MLP neurons of a small language model. Each row is named by its layer, matrix (gate and up: input weights) and neuron, and shows model dimensions 0-159. Each number is 500 + 40 x the weight over its row's rms, rounded and kept within 0 to 999. Numbers have three digits each. A neuron's up and down rows have the sign that makes its largest values positive.
A block is one neuron, or neurons of one layer that tend to fire together. After each block is what it responds to, as a language model described it from the Wikipedia text at the highest values.

L10.gate265:538475535452507519477511500460516487462479473502543464438470520491551527523490471531465493518426485430514462486481492547549462532564489508513534513558551500549483521497497457451536480500542490484523495510475506554531468533379500472528498460457512551530540546509525458509492465507559507555505477466439461506509485476475538510507467455532564580470429545585449548518480515486540457495442476476474534491480514539439456468445459452509503555505568561588542469548506501527518508437523433
L10.up265:420523559504443428520489556588556493485583562531456470517468512496571489516528537487518503530500463488447480439450483510439475507501469491465538559483481480507494481518505472449480454528475549557493461442527541491575478540520422510449454535500437485565499481496494512565480518503493457500525462487482442424452539573430515551433494528471465460482467574491500541393483469530509554488493525468491563488528412533511545563489449488476526458466493530523490444469511493522497520538491458
L10.gate515:525501581481575588483498554455517490456530492485557470464516542471486449528511420529538512489467515492484479504499533471476531495492506505612546539469453526495515489510496582449552467476578495534499389545480453467491480473440509447493553450452499537422524524454511510556469505488568501498539490536481518529529514497505482487456470529498501599509554502474452572478523488497459502491489497414468519538495500527523427547463445417540522483497531543528500463547417451483458507514570469
L10.up515:489479480446512504461533542453507437483417463456386516483471516477470423486515508482545547476529534503469489537530538562525427564470490549506515499488573522507442493545532507514456558476548522467461452484528516479551442491504492498500507544528450428523451516472487453538529450560429536461549472482486546480564418530491457431493468509399516553447479495508551408537491538540434489524519469453502565544516488493504488481530451469504531509521519544495536477531514512483518566524550512
Responds to: Closing subword pieces that complete adjectives or participles, often predicates after is/are/not, e.g. elas-tic, influent-ial, conserv-ative, plott-ed, forbid-den.

L7.gate149:500493526505506478444486516529539567494488553469455561485489484512475464465575571540524425555438446526553450473473474485498455542517546428510501491514522542509535486484529450502504550510558424493482464508572545479557508490531439464498447493506531518555547569553431579501568478534482496422485449516482513472554463473523530506528461497488587608450450519602463488474513467511530429585433514544471440528507517532589485518541502496452548536486525437494446475560446536489491484491490501
L7.up149:523529527501503442491559515495498511396522540544482510449494507455415503514535494536476435596481528478554454568485571488475463463544487558456503502507485456479471488546485465440499502563498523589535437477505511452509485533479498527523457511480493462462559500523527501462500430569491480489523518425447487414482540483519470530456523508487574493500507535557441520414565508521470461495493420558479489472575437468488448524504534405432476525491538503618499495515523512472481482506479552
L7.gate159:541547453458606463413481500489561469529544530527519516575500505551491514498464482532498553455505590518496412435523519442512523575474532466459496526534595546497425435515475539440506456396499460516522457539498449427515471424478552508520481462515466466471501517573576477546513573543568508518491537430509542477506438494436584530484497492482554454505488503538435613434473520525470467532466498534527494491566437604521517496497509509559503440497529511476438460505495537552480544547476530
L7.up159:522524562554541495512536445492472558480418533410568499531525482467530462452469519461563538475437576480515529575435523485520559450490557541508446536424511550482525479465467497487509473540454503542488535477479561454495508504479508452610490557510519450500572544520454564494423490542464463561448529458430554526449536446455507511465478480450511501485509566532463487413523452509472541490538461486506555488512494574553522509470526537432495422507454487491540482467500505500541514438538465
L7.gate171:569561432516459493450523576517509465525452469493489508490505504522423546490528559491514496467476523471532416512515499515455511470521542494509474486525527531491475501461511505413429472539521484541472534409474471482542510487476475429622499481517510498503472524395493495554552555522540408483454486450501504438412476475509554508461491482480540490480552476578573490473482493518460442492511482502492493436536494470573540517502528519493510468466483503534467463498514544481499488505527495
L7.up171:497519412566489512500494540489422508455526453455480482516638527460456459549503493562524432493515531508496510549533540496461507498439495474529502515558521502593512472473420560466519498447499448546518507515417508441559464504542535475528445525568471470539488547556522538520542520527439506551541483498523515478491555395480528536558540490452517499506527500516504468455437531459494567479528421484448498555447430559440483490371456525462576443480527526509437487507502523473482458500527482
L7.gate620:400499488509505458476450452472501483483483521506524533509528487497486533595537609463463604504485445510449434459574466490564473581476479488519490517505602511540510488466474519454577483473551494490482509507519503479515484507519513532520509496543522555444516532488506460599487476505507465536453581392523474482445428550499492500477548484527550564466469531528488593477501509485440492461468478494512440443542504544496496497444534451488469475508480475557545456494568523487525596544535489
L7.up620:513539519511515497443475546473489513531537509498442484507534463490424518471526456432510498430462530490557458491512549521479541483483477531506553522511515487493510472489529492529497541497427420484528543569454454528520486524560506544584553555461489529492485481571506616545564485544556508528470499474520532529457529503454500489443551476453495492574507495524487585502530547505478450488542538493469542506474491523455510447531508478543370462559565543430510573549498469504449455498525488
Responds to: Past-participle verbs and their ending pieces after was/were/been, often about events being held or things created: held, creat-ed, organ-ized.

L7.gate265:558537507500529555475483531468568547594547525540457471447511542495461501539433480432420503526483526550509469494484519526508463532459429524441420509531506494491596498532547471529495489446481461486436397550509524422530507569578498505486464556471515512457500535444425515485543560530465493533516509555543514479536496529454538522500473389505503484523461514530482517500554459505524476535508486468472486480465452544478368551452523554449469552454507496500489510397430496482462559533554516
L7.up265:478548538482527533563496556461541517529463533470476504472504521517429487479578466456450521546448551487497529491562489454509489468464551521474519488424545562502496484494530501525485512484550588416559500425525492479455553475472499469534486452509502506491466501487482397557519493542505453494571501514474503479466523540500561526524490518486544492473574522512530476482519586503473486531473454571580535497512541471514571474478473469570513454477395481502572549500517507562540528527517539
L7.gate362:525489430535468436516542520533549534527465508508502549567511512503441499451535506494513495503409460508531445568389482560442530446502509508486578481579492518443521531491432498502551468464582543452440483417552454396581556448505483550571474540528579457594491538509486557511483516548527462514538463541437512475523504595452440538571473493456453517522485526493541532463481516542471503499477521492513527566475533464515460567455501460480591586499523479527452461526502517486473488503502480
L7.up362:500484470588559452534537513533517452562494503493388502535487512500479424513542449461492432605565605461571477472503546537535515503477466458539534474602506532515545496622514466456514533476452548478451499481497518425518484522424519505538530548501536444491572425500515544503453511482454494471549506450494498513547505437523500567496535520571480559562515506505500521510502582500428507526499486465534464494496534470483434525545544441494515446472548503633501429437519442539395468543485491
L7.gate523:564551488526511517502512554500582420518512525468478491490530463544454490483525546442564441466499489508496467549522488439530462456451522517499467564496496513494488625541447531497510494461446425526459429510484515438519485539512485561433479528508522499474560489507533568602457509467565504483582576437537518482512523422517452513518453507506427477550468511515562554492502418539510452531571507467444498503459533437517438557468507459489555477475470545549554503533436514580542495499545431
L7.up523:498583489447492540458456510493532507493429510481497476571534419525515598533408515440431414501466437562472542501562504466584514509470529458529509529504522510527419460497520539487403521489504524472523520514462497509502497572485530549504518621474476438526565490557540500509488492417533502477530469506537507562502511480557426488480480504532494445458521464525505515549433463581542445533477472427521480553471479455472490532461485477503526475434486527510518571509452465542513546539506500
L7.gate711:478521535543486523503477547492552499463518455460431513601487483500504467540491453451501515510502489533452459544475520485526482480476515557499430482544476478479463547388469382476561502536479485420508544469527492424551533472512445564498500513473485520444617515539460495527463508494480487490492543432482532507437433460418524517482499542443444451533464540519460522506496476462429468554563508522497505420453510508489508450494526452428495580497469538464498473535508443511526551604495436
L7.up711:546561535425516519509507522529501474541510431515484445463468507513509505587510510408491437516496478549494501422473522512527527446423524554536478494516504452443511524505542512550463566392522455494524488485442478501495486559548502505523535391426520591466446542467540567545510480548580595527547529483495518499522551503510579556495442512501500538474503459470513488430497433554547527489497459460530523492462463514479513565489503509582492411474557498500551498377545533518475520431486455
Responds to: Subword fragments inside a word, mostly "ed" after its first letters (Cedric, comedy, federal, editions), plus "k" in kg and Token.

L10.gate53:552484517490556499501490605545465502547500514456489432478507534547473506539458478544542469522560509543496401487579549477553492492478443531448467535513501535509525567605495523481507447495543477502462475502575503483539455517514469540533434477519537460489479464518563457515473478516547427469486489480514482493511556508464504487466438465567414520495442491516477443477452461562450443500515493460526448476559494522475513564573504577560558481409500510513576483445447472502408584536524463
L10.up53:498478530518549518480511437524545442524529501397503503467525498483554522524468520467515552525474514499569434502493468465420533573546460496498508487549496500472452513517451491556485500522493519497499453617486455476540440549455535466516492477465487515454515476499439499448454509487512468498507430499496559478565541534514513431538442445530520566504467479503537525413467470539512488558505420447481513521536502454470495451485492537496431451564474484528536502523511496516562546507512474
L10.gate300:547513509501575468435526502500546524551539441479464486476459526452542400539531524483492505548510534532536447522521573491555503524575502468492472499477521535543520520511496447429447516518543497518521458544530479501519460461516496596505440490463546521452521519541567469555414524455450543473507466418441483514525498533578538499555505502498448460515488507498498502491562525479449466450450512551551474471531520480515494469518538419563509498496495525527469409572402521490422628523524471
L10.up300:522464490510475448478445559466530502522482498439447468587515467506510505523481449510528462501532443523598448403490454449483512589513466510480516522526484454507527488579585414520506488542553577523475448466484519455573465532567492499503472605564464489498470468487526483553478492511480460421425467441498452528553550474484430490471511449485561491516472439459540490505582516561474500495492516456494414514460473506435499426528419453500611544478450459512509505542492522500502541480508472
Responds to: Inner word pieces partway through multi-token words, often proper or taxonomic names (Littorinim-or-pha, Nicara-gu-a, Singap-or-e), plus some table pipes and parentheses.

L10.gate20:499509424522568453502485557493542549540487524489472452579464473608517501548454539529503497498466458541532433508497461431434489488506489467535488538537471484545483554474500435501580503526514497453489448499552474421584462517448488492482433505508507560484453546433523591466472585524408500428525517480514469481492538474432448450413423475473460514487498540495516512492494563591442507459445520473534509480424533497521461502505534464449552484474528522440487512501481482433515561573525465
L10.up20:565447459415538486542429567477464523516502489446473479509598534498533552540470548484532473432418474565532450553546552467453531529563509574551486462502520502512436532426495510505505435523502496505519490508524503520538497535460525443505434524472484494462478531499534472464525553507440469418529505466465477540517561477565529525432446532489514403417424527467515427555481533501413504542561565511463590546468534515577496510541562464478569514502501522451507517567522475452515531556497500
L10.gate491:558519538483458510556466497497475516498567475459536518488578574496524519523488608503510486546494481506522480528473507525547482531526430533473507440502449525511505478492475456525543471510489569542567482593517501450562482437476425513464443508488549527529543501504501524445510510461470510472592504479549467567511580483494559504445475493508538508568490543502497499632523467566411463471498464484418484530506567517554484462548525493544523487483493492472440508505402454515471543601506457
L10.up491:471543506475524444468555584491631507480494556476467483524549461524527470481478493423508478462486499481461470512476481498543546526405479558551445546494470474437427487491543463475528515534481486459460513485523497494558462499471466517503419496508494421492510534511470608530525475524494435534500449502492497504466547526520489504488452538414513526439460507455503478467539506544560506523480463530490530572479469504509500458493596553465570471416454537466512540517483479476456475555531436
Responds to: The closing pipe or line break at the end of a Wikipedia table row, usually after numeric cells such as stats or scores, e.g. 40 | 5 |.

L7.gate485:483493518501446543462507529485530499518509495530507520496493490471509529461596560489450423480426538502554487539438534490457496582523511524454517493561518564574483569568577473456513443486501539474472494491538498507537475505517461459500477483497507575489498467515516477451537538436505558441512501534600482502545461498530524497543535426495499521503493448482517530529452409510529453542481562478497487466485587495497545474556507491538551551546498545545458519477429483510519522544605579
L7.up485:572509419510566477525490574438500489513532486457546407475563513431555505499456499518565547539498517581523499563528558492491468506576491536468488503461502522494538568602472474437506500510484517528549446517520465549464561463490497517517567487472484540531536377423528434483488553454525440517519506478471487493502553521535476488497522531520514481556422458439576492531496571415484569532505522519532522525461492544513482476452528479501481518483504499574474492511545513501481520401526541
L7.gate501:547471488571490579531455505477576505501543479550489457472492514541545537525512451494549485442460565488493492481482503508547584545471526463503481524561472451553463460596498508527503480507440446551514528554572564526583597487455443506547521462459511457527492514624521538471518563491503461521457527505521501512483503453496529445453435473557476459431527498570506546528405486586509479494514458448477500465488495534441488516567476571541559521502457539559501522493475486528488503479459501
L7.up501:440467486503451534459562597571518506552489516511479463509476461507442506518551491454524504516514522562471421477497536446528525513493507521552475546523517447528449488532513473508526501508537471522569529467439424401548511559515424567444483484470487434491521534532454500520530578465446589529508471460494476479549510526489526421470530537523516490472479477540581484499461446510415554599519503513523600462516485474517550483531549517482528575486473416567537530545509481451514443467511567
L7.gate539:474482487516493498472538514477524492524489425533531495556508505504579433466576481502584530528456502511619402491482463412516441492517516547502523493505473567517521514489448545475529504444559482462494485449484519449462454458442499550503467559517558582488527564547491563535505582483490425514488502459557522522591439461499487594505553510512492490515447543478516502516574493537468478497500506511526480454489491488495460559512418601469564495482486531524498499476527526430502487485526513
L7.up539:467504528473501402491444555533521527458442505441470520488504544499495439520525551487528501468516566476437482438558586501447485497593561476528542598502525517533512543598585472464518492490470470553582458484452497504545516508546466558449556425479502436538445478530517457448498529568591484538500510501481497500390578450530462482525506454468488513503584474563484534448479544495480548452531457446523511522530589528510465455563557580467517501518454479494534504508525532449425493536536506
L7.gate714:574492486516487524511529458477518578508537519542562541515465434544578521483479492530561482611418449493465509552455455481474495518505460581505494478514456482451527493485524492571536501488512490479480485569508507535490430491567524538486441532504571452468569540437512536554487462474526532491560451485487482581510478431471431498504508500481493509475488481501463560526508433570489469553559458474459484523504554580474464482459463554485444485563553500440490506493447516494484570467488481
L7.up714:404475507471433514500417444515516506566469506531514509514505492508475425477562498453489478552454448483540484483485606501548530516454483509476482557480421494453517524507491480527549529581483492495504455491496484481591523509488457559449547426569504501501489493553453521480501553554549519477464489497520510530471499514460527488546518395595515523507510505523601520564425541456480550465468521466494489489551490511487524497509479492496539516542477444507472495556506443450466516568568478
Responds to: Inner fragments of words split into pieces, strongest on "as" in increase/increasing and "ten" in extended, plus apostrophes before s.

L13.gate111:506514467657531468537538498536553492511544542441527485482589521533502477408543443409601499520471437491484450507515506515463526532513412488559473498490486490578501456482525534489524469457422469479559499520495523475517463444482533488452484472539522510531478458431499543574553512474421553468467449462482492526565503423550497561492465434497519495514491490508536527502567429465476438448542550472480501533498469531524504496534488477498534504460489490554490518495469509537478530478484521
L13.up111:434542590525572492528474529447472475490503502608501466459525509547454420477528431474478514516442489592543461489484486505455494515473464438527534465507536503473424425456589536492484462515476508553522574476439450496547549439522492446445501539509506518415516468494601482519453452480484530425457534501508586559481428514492446508474433524566527420489529481428503528485575469444465519503452443491504460545530458501548483504507505569543521430512514522537436489530469462507438456476497441
L13.gate423:486480484544507498480566477485537470492400477552477533492434525457566465516517478489505569577455523484466477438459511503506486533501522607584515459527519515427567514468541558442461560480510486475489466465493544525555524535414508524584531504544489428458551464520567495516549524508486502457476574489484491520524483470479445506466423485434492475528515529545463495522497459503483471490428562492510532485492577520536491528561514608462544498495456550480477500442540454421524580508550474
L13.up423:455499511556549428566533463514460531528497548520443436489486484509544463535532488521464618591484462491550406451501501510481507520539494524578552535461457497459534421502558528463524460518513512527528557462509479502530529471461485527455505491471479440475498462519543481497510468498498438435487502534542473526542473557501499439496484459565464397468537513553491546530498488484488486502468495484508491512487429502555491492561516527504461458427489565507532497425479445468446574538482519
L13.gate424:473509585551544465501481477487524517452488480456524538492456511511553525487521451468450463511500499476426461519467493530437419550523432523433555440467533512561531446499536495490479498522474520501545475482492432450541535521428463499466548489501499494497497472524492483513510516472558510472443544447531561518486523547480518553459477581470542390463460504527468541464432588495459518529508559445490511479436546450552517489504508529446465478537430604479562511520505488454477506495471431
L13.up424:421452455462521521556479540470488482443506539508539501484587523506501456485543509457502466569502507498476454498493524470527504493481478427453530468596511546542531541480492480488412528497500613504522530464552460500516438550482517518491467510533521451491466426531477558477475408553447466518538487440551493465498426517499528457531444516459505582508460506502479514537535492480545455450525472465460537516520536547525521528460371551527502475464449469574535488466488457503489491447501508
L13.gate600:492514525520525481489573491543537540497488511535467437473519569504407595506488449478487487505418523491507413536470430517468488535534477508474487442551552479522517458469600461512438516489497564512485552494523492519530435484546487472589492469480569492483524515556539511529476467480496455527488505445458482517541476497504506498535508458508567496449547540483482557534555562471525499535475521514459501491471544441467547547495467585477477495507518599502563483483521404500432497468515440
L13.up600:432455476495518465508519488524498582481481462523488481486531559531462492497481440491454536587486504527578413545471487530486496534531522495565529526506555515490556468513522445469486450515559582516458514439502470507524489477501546471543491480512465482508479490532585538539518472539492473593512553450509466464505480542538582472484534549506543463461521541545467510467509458500457456406451558505490510463493459468543526493486533516464480487528449518487510457513481486524470489516496485
L13.gate749:564494500560522513487468459454532482491410408492527457411530508477513560543550531475574569445492498519555475504492538471472427523469500494502535474459495542503407425486507538445503446435473575526452492462491459507513506535467481517557456499572572570559528490449491555532501530545486485485551581509555495548502491449459532529496528479474547434519479502496450517503500443494482412459471474491480509523438488555550456522527496472507508572529474508487476429523508527438553522514458472
L13.up749:503507473567438494395506513552485527472417622533483488508533502531489419533542467481502515529451517528454478514497525536530486479528492547516519526548527521496500474510544473463484499507485489454574508522561574551490453430521508483489532568480529513511575469514561537493458502558501487520517503516546603442458431525505556637457521488431504491495506561492454484442481533492446517536490499532497521444432510535476547425505511535508455448467514560495564536451515477507500523510476492
L13.gate775:394455485516566556508472495464554425483493489532545493498476565485472411515466472482464540532511495430495507432539523607430463515502484531516511469444554595537524521442477517485554478504485531511492561484476442491498481539441453461474473549559552496485485504528532512546488441561540546453473560467571503505493441507491562415473466467513575439475473534557447539505510545556494464488544400463557496492462526497527512479510447467514512605497452502500567479476471448420481511488556499
L13.up775:491545542434515450457456464484556485509431490490461556543485469544557507522510570497448461472522489511531470426530462463489475543536447525552483534455496547505507523575548523498528504496529533499518495571504481522516496528479441502477519543501519529480539445464500491490472443529504461489401534471462500449589537497493474465498549504532532543534569456446476488517457538537502601497531551539535485450460456487543459601439565521474523453510528471513560462538452448597514582497429485
L13.gate792:440448547515544530472474445425488498506478503472452463574519498463458441510526503488518472501467519459503461572465442519504516585565459554544532507473529502458491512474499462490504466467539548438515506524501437448532473527508423500440526478486600458479594427587467601520469553538544452482421492489507512571476515518436465464480476496589514513441490491484464527522505514538459493487474576501443566476465476523597550516531465423568527488513508499446518474519555423477495629494464517
L13.up792:481535530526528526456477541429510451507491424464470521467479536556524533522454496484490513513463524460473469509472492521472512494540504575558519488518508479511551521593537529534530453410584518527531562469487486499498510539485501498555469478426536474539457472605533480536527464513505441481449515510530478489428497517487557485453466404450519529502570496467490501475538555552512578519482470470473472489519402480608501471530455527512485487504518523558506408407476600511579570501479471
L13.gate806:567501474526529455487529495482521522473505511521523490479459563517556463535515456523468477494473505472411463494548464491392464476495485519508490515539539509490411549538469543502531488535532544485581516506577454467551435400481516468502540495519517494496509530492496513508472495424486416470497471435463489488561524510416522501490510519519590414441519506489542487496519397476408471526477571494530471432480545459494477513506494492455510451493551540549511531458523503532450523513474481
L13.up806:389414538504479445512503548548548473476524533496464439541518519429545464466526510558510576581549495564530532476459516499510502520568507503473560450407479515520487515480455480519501527466450531459539522478449490506518523453572504484530484534574548550498509476492495474422437471482539518470526462484472442503523530513586447464446451509514480449600512538545471531466522485557493471515580526437530463500478478557565532517470463566493495483494437492548487468521462536555498549453507448
Responds to: Past-participle endings or whole participles in passive or reduced-relative use, usually followed by by or in, e.g. owned, operated, built.

L13.gate5:514481562566477514452465491553468531496444473525502501436502505532619525578502488482509555546542471470533469503611490492523541507498458529520412483451556554446542501494533564472483502478540442535516530496485491535544446585441506546484498441558556481533444458530532490452517496509433467457486468417508488460493482503548542525475570479568515476436474465446557521475459532503511485465540550502542448528430429421477501457485512547514601553542472498524528467553470513488444572477522441
L13.up5:502578520448476496539537473533488552553508434544428474513476516546525498492464455527579484465515507449480517555538554513508484461506442488511434507583539488557478555491573470536493565486451536533523627499466494566475463488510505469494489538486550521500503447558536513561534471519371502474428506453468511483523526502520436467480476482534427497425521509446498468489562512510538485536477535560537433517449537568527519489479461513514558486528532541558517501517488549475498583488465581
L13.gate112:533476418515523520405449544539460515478564455416457483554453495541537541537454460485524533546598487425581468499600546494490486572500450504521400534564420475524438505559456450420471485481457490533551492532515452481570476481500500526535474501458573439538446494457499512477506568464461483458516474505457433599507475532489433520512455513554504503461441494443509499482444546552544490547525522495528448417480510495520514525563487539497521545477599503545480507514458493481553491528497493
L13.up112:493507525465526510520536483528453496472513548546451492579483469518460546460642510521476492571464558543507536529491500511456499489490490529557506551520504495435445455568521467506475495474545512486507517493472502501497528402457507533483460435458487579521599511519441547517530496551431506487518482471486580493433516554531493517441556510519531483560455595556488526553466533502546562501518574513485513477506475517456557445527534521515544474454521568469469507425481511456500531497454515
L13.gate310:512469449529518573570512535480451452571475476507481493527520490493459486478502490469477471544493453474443493514480516486483538550479507465475474534455519563471518481534474510458476431489495453467418443448517549475578481470433536565446507519463450457492537488491527451538531523485471450524529549445552472520439546509485525538523479543539495487500496491576441481561465563510418572544498526512462507488517547471493458478532593444463531483528508516473439596498417524457496590529521436
L13.up310:492553453482535526465450538439480484525516500541497512546552480514567516463515558484535556460436487557466468468478534465476526426487443566506515475513511498512498566555527491552480454512575501544550553540501545432478524511426472548515498554497572508522499512495525533527534466544534542543443538379516573422469549482535561487533595522603496508519520464491484449506565510510538452533511533526556412516471556533466503546521463457508509487543511509475486574572436527493534500530463455
L13.gate386:515453485500489484496493487495485500505506475436452399507532494541525532547438439459492464530518450543560468487464464537476460575491541472521479564518521456526516431541416496503471519512546464461507477511475504497517447517530489488529435549494496405506567469522459478566459443544527401528462521516518430504453536533501469484476452500531523510498488531494442520509523538497494533465377492514567536440458505465506511450467450461471519524525494517422559447456477506469538480503504492
L13.up386:559504528558509531446489625507520515486476521488554493492425490489528501398528480459527487521520528448485511493570453436473474472489479493512586490483485447491466491517434464510455485512486509464507447446550480554500381412431509432541491520505495454475449552476554513486508536500443429478479482534536567503553548492542547538428490490522446489475521497480507589495534563460582461458461535473505492441513417564498519496496521489530566450500488531531534525435513530524464544566517497
L13.gate498:534475537488550482501429486524500500498501527520483507550483497519569504510527451528506451514478439457485462443514471535457480591473472450507496446458469523518487470518586506550533542424499459499497456576558580524515478507502428495516467456550586517401470485589439536497568468507528468467500527455554499498546445481593481474551538513510534570454494473448439475516485421509586500530452486536477454496529531527453503561547520488590567486516564494550494467497427545403524475480482472
L13.up498:485530507534466482516470509539510503507512544475524464477527487516517521487476361471545575569531541561526569511493495470520492592505547476471436441514513460509495544388507487520491489527455476557480454540490539487488542542510483552517486457514533466550501461537476557502489460506431510497463530462409508472545433497555534495440530490439441507521466497503474483554518500470503539513548492473476540465486530565534533455484510514527531491460473509408552432514462498497438476481510454
L13.gate633:533497531526548489517468508509525476531548461472558544408486555494465540512534533508536517484523547428459432495482536470536451507529476462464548523557471475598438523507499535529466552579437499558522544484503368514556502488508474471514424488472540490461464535557439600472544538547446530515496536551535513444508455481524496537519460429458504555560475505520475537502499518494526490445439506560537490512555446511459500484532498424513511493444506522469515478527453490425479509519541452
L13.up633:512466447504545525484392431470511498480553501530492514521510540500495480412476375529539464482535429475474466490547470559487489490463456534555470492522449493473466479504538513534531505516435464534472461535505560407489440523509481457474507518495544500584506438458484527500466499465513561512536485497463461515437443549471392535375465544444478539495489468478477532496530555496498530512504453530464469473458466509562488527450490506552469472497491514517539450507520547515413535535499506
L13.gate698:494574511506542535522403487538532549494471480511476504511463483593507489457563497522441515530483466472461476448458499503597507487585528505537567478527503505467504462466465500476505551461538489424505492449536445518516415477495464587533466497507521513556560447540559510514515502520432551490492470551451547499436553489570431558540460524458518528502487445501475484567533542526529459518476538551524529525484549512474436485524474421517502461461487517560509452525479469426521546524505545
L13.up698:494484511523537489458511509465566521506515457478485574596415500570466439482427492424427510513498502480536464525527459502488570468449545549470482475544440562470520474493519483518494459524467517477476527528493512514504511480522459549446496477500464425467561507462523525461495534498452549491462499471413446524460480487478449517503479475564441428470478479523520539556513458555501516518525565498482492619556521479506464484559472503509511545464424520424560448480534544496442615529506471
L13.gate729:515480483533547436532473513488499550541458463519426495551513530515466471526501550482602468536514561474523476466537551459472447513507530487434469479489519461469543552519539472463398486485560512529538472544473541541568531524507481534456517479459547425531555526483423481454485538504461512445507488443509460453489492496478502448482462508549490464540480495469517466521488489472491556518437559566493477528466441523489492513585452435474508486521551521558495528416456489448572536608487551
L13.up729:491484484566529548510508461475523545541492501515530547520507462531494441508489508540514488542536509539473508481557499525463510531476515456465474430553509501541547482489477461449532512522439475502482481507507473477491529484481531471497500399498539463508468504519501542444467507549514496511540526541490579464507574495571476501514591517524508492496519466480413476465440575445427555484430517528495528474588471515529407581515445580510601587427412467429492503523464463471457435458475502
Responds to: Tokens at the start of dash-bulleted infobox lines (Species, Release date, Total) and in numeric table cells; sometimes mid-word fragments (Com-ed-y, term-in-us).

L13.gate110:452496523506444509468482507431488474485429490487443489471536540511515511496480504443493507488485427495485466390462493481524456490466526493432498581458470456440470462477509450559422475478539464513528565561478464522570612558418506495493479556557523459446486527473481485476464416559523456520496530526503470502474563488525480411466487439522498476483563478468522519468449580484489506467428497422434514566441523487473476527480516615518543522557547503458510441522499528540518516553596492
L13.up110:525564406445524515523483494485581416555461461510586543455571513505466554505502509508519554479454479497425498501466519483525459466513496428490466487533585450510452452519548494489488506467501509451529547516493540443439522520480563537497514393477507484454458510476532554471524448473527470447517592527459582463529558484440565456503557465470472541451475507418505445485474522466506514493559492470469449466574558537472547521512555443498533529530488568497503442450499558512512494411465514
L13.gate123:530532414523525573527477489502509547471471473441530495484476488500479489478449463478495528486529455521460467484469484495482485521493528491471546523465479552469512441459487484508555447532610533488549437535467501555525547468445449527539380473496523544454506453495494518486499477491513540427421524504475414534532530504522547462473544548462511588529528461545552451502505581550506480459516494497435513488476503514430569551485494505449498549445523403534479509520534507480378511541526524
L13.up123:535488549512458568519488514559494581501519474502509514559550532505560494592475455544474354519441491502505447469540432516505497501452493476538540458527510542471500406543556440568468496466452577520487550486499501486538507527542531540518539483550515520481444506520483512554488501511517586578455539454480453481538466564482497449560557565575576511484469531544499526509494523435527432495540557489460509500473542431521510484508547499429533503484534464453490549551491482518408554462433498
L13.gate135:520428505448562447530405497529456631474460545536432496510416509533520439443487527474498443474409563546477499509470508464461507478502516463545419486548510533537502500504474456503591491548500502503486434469561479549524465518464526502560519465479529475524519568482436512414463505483513538448459443524505493502497460507486526478450511535594540443492448511514471443535529558500498524552542458533429529471454506451531477565507523480502512467508519548460555467468496484470557521512518528
L13.up135:541490444515492455428404463520551490492454483571524490558457508534495530516498563526540451527486457565445446490478491500496501565473479536566483498538576483541481538514469486517524497469491523495480441448527422467526486651503487502519533552499521544494490567441501549428563488628517493530460486558477459502482516458493527477476553571442510490532449472490522486552557563497514508559510517528447485544472515465537543568534480544500533489532535520475513477526523391464535485554525445
L13.gate136:518529545560471498518439508570449516467484471486469486490476517488492520472533484417472553491469505540481503578458528488487546522537518472486581482504463433421483505509521594504477543451543501492524433558466508572495515477413463508541498500537493486505495552461502541530510536452510494459501447486504456468596491509517466430495580496459484556498585507495534523545538542565566463438447474463453523510462477546467527529501547517569539470505444448548518499460464477457505600512471498
L13.up136:512476547452442540461519516503515487494443520465517447434482475455519558543391577531472500488507503547489467583444478460483531502529460500507416560453524482437524549524455509497461556481588504607489444516550469551480500537442510467462469474498475467484483415471409381518529505500497569529522555515479443515509436452469493549487471512451518458463510464536501496548470506497469470498428442439479497543458436502534519477495523464487453466493533522448525524520524504441523499477513492
L13.gate178:546573538499505492512482542524425568570398510518575487484506509478488485583472528508512458521487453532486452530451499502494432518540534530530500538446465445553473486470493548477515500477525458439475527559441541462504474467453499561464481497468535432449403599451490470562503438468578477516494558432573506499482484510488546487495533516521540531402498535512460502486460499569483360553499530489589545477498516535489495453532615516578554522519521455446472467517500470484495557502472452
L13.up178:536494492474585531489442452519575579452460481527490553471444534472426516471515533525499440499501437518484493484529484435519457520504491468484533548433491477513556496530433525568488528463526426491451551502557479429503521505454456413515548446534435573523498515517495473457511465576482463502518532516418512497513430435528501563481504457531580430529514488438533532502505433460512494490500461507480503561503414570500420541493552550545474502515497534526505438480531460555423507603487521
L13.gate214:526460520482526469546494565485514491502508492493507555474501481493458555527452512458550536465420471473438406524535569468502472483580478461482533452467486527506531465475488544565486567455536507529476519509563500475528491464448398554504499463525557428538550537466456519501482511560507526524447500521552514584458546472522435507532482527529460566379465491466464509536481471484473422573543394561445441511531549530551473496482547456478510586450451473463565456466512487527491481500521437
L13.up214:510516484489517565539536493595485571474481513520483542454502511497515497509507563558538486465540576495521498454547558471469465486569580476465506508500496496512495458535466523582521450549570492451502549476550501525516540553504469463473527510535510431570564511469531506485470475480480515553456445470509507552452483491512458524543455533520429491520471496516480453549490447444475534423511427525528458534473514440574544517444509485457515489468469509530552433483501520453554484490558522
L13.gate231:561474479547511456534460464486415453584462556491515488449471568502553516475507480531489488531522494518482555490475432435473508472503496503482545569529442453473529453511441508467401510484555478498461533565499524502522451486456517478587497490608437505487431516524468486502505526522563509602548468474413521489461451491517512481461490551548554533465455579485481446469478475500482499485450494480539514511522522495482533483552555501478545438523522512486442477484502451507500519456471455
L13.up231:513468446465496456486435434537507532495462541473477529495502502506562555507500575485490528441436555503463451447502488508530465519506523485457520477545492498526463424501529562522495533464489445494513478612462483507501539530453512585532483496537480502441476507386477484464526453471522546494488486564509470472498473473465496474456517537475574557496477563440539492492489473526507468510474459482463566604482491529381478482541545510502506519497494491489502487462501491461532459544607443
L13.gate501:483552508442505499454444540463545423493479488423523448449495549554508420501561468493491499496465486501499454493528526589541529459488500492519524517470520506527546547481450502475520506483526515493531419476485385577496472503441470507542497476529452454527523513492489558492483557484524475493536503527573543443517511523518489463372559433457484543517474459576499545447504471483461555534471421518436512416472508564502534540534589477527475526502485554509486515479507467531482537590492477
L13.up501:497524496565525511542495549457486529418468613462474461480444478550491488447431496459500493513546464473410417470505456499525495482542433456507468519516518463487540497494518437514532510474483407424455511510438433500477543515522567496509564435574516540534445552500546571441532503582494474482479467526448440486475491518479518479494582504539446428456563532511553480533465414503551551514501445511495591484501506532521481459540475485515488439555427536516520447485537517569512473526473521
Responds to: Pipe separators between cells in wiki tables of sports standings, election results and statistics, mainly after a number; also scattered mid-word fragments in prose.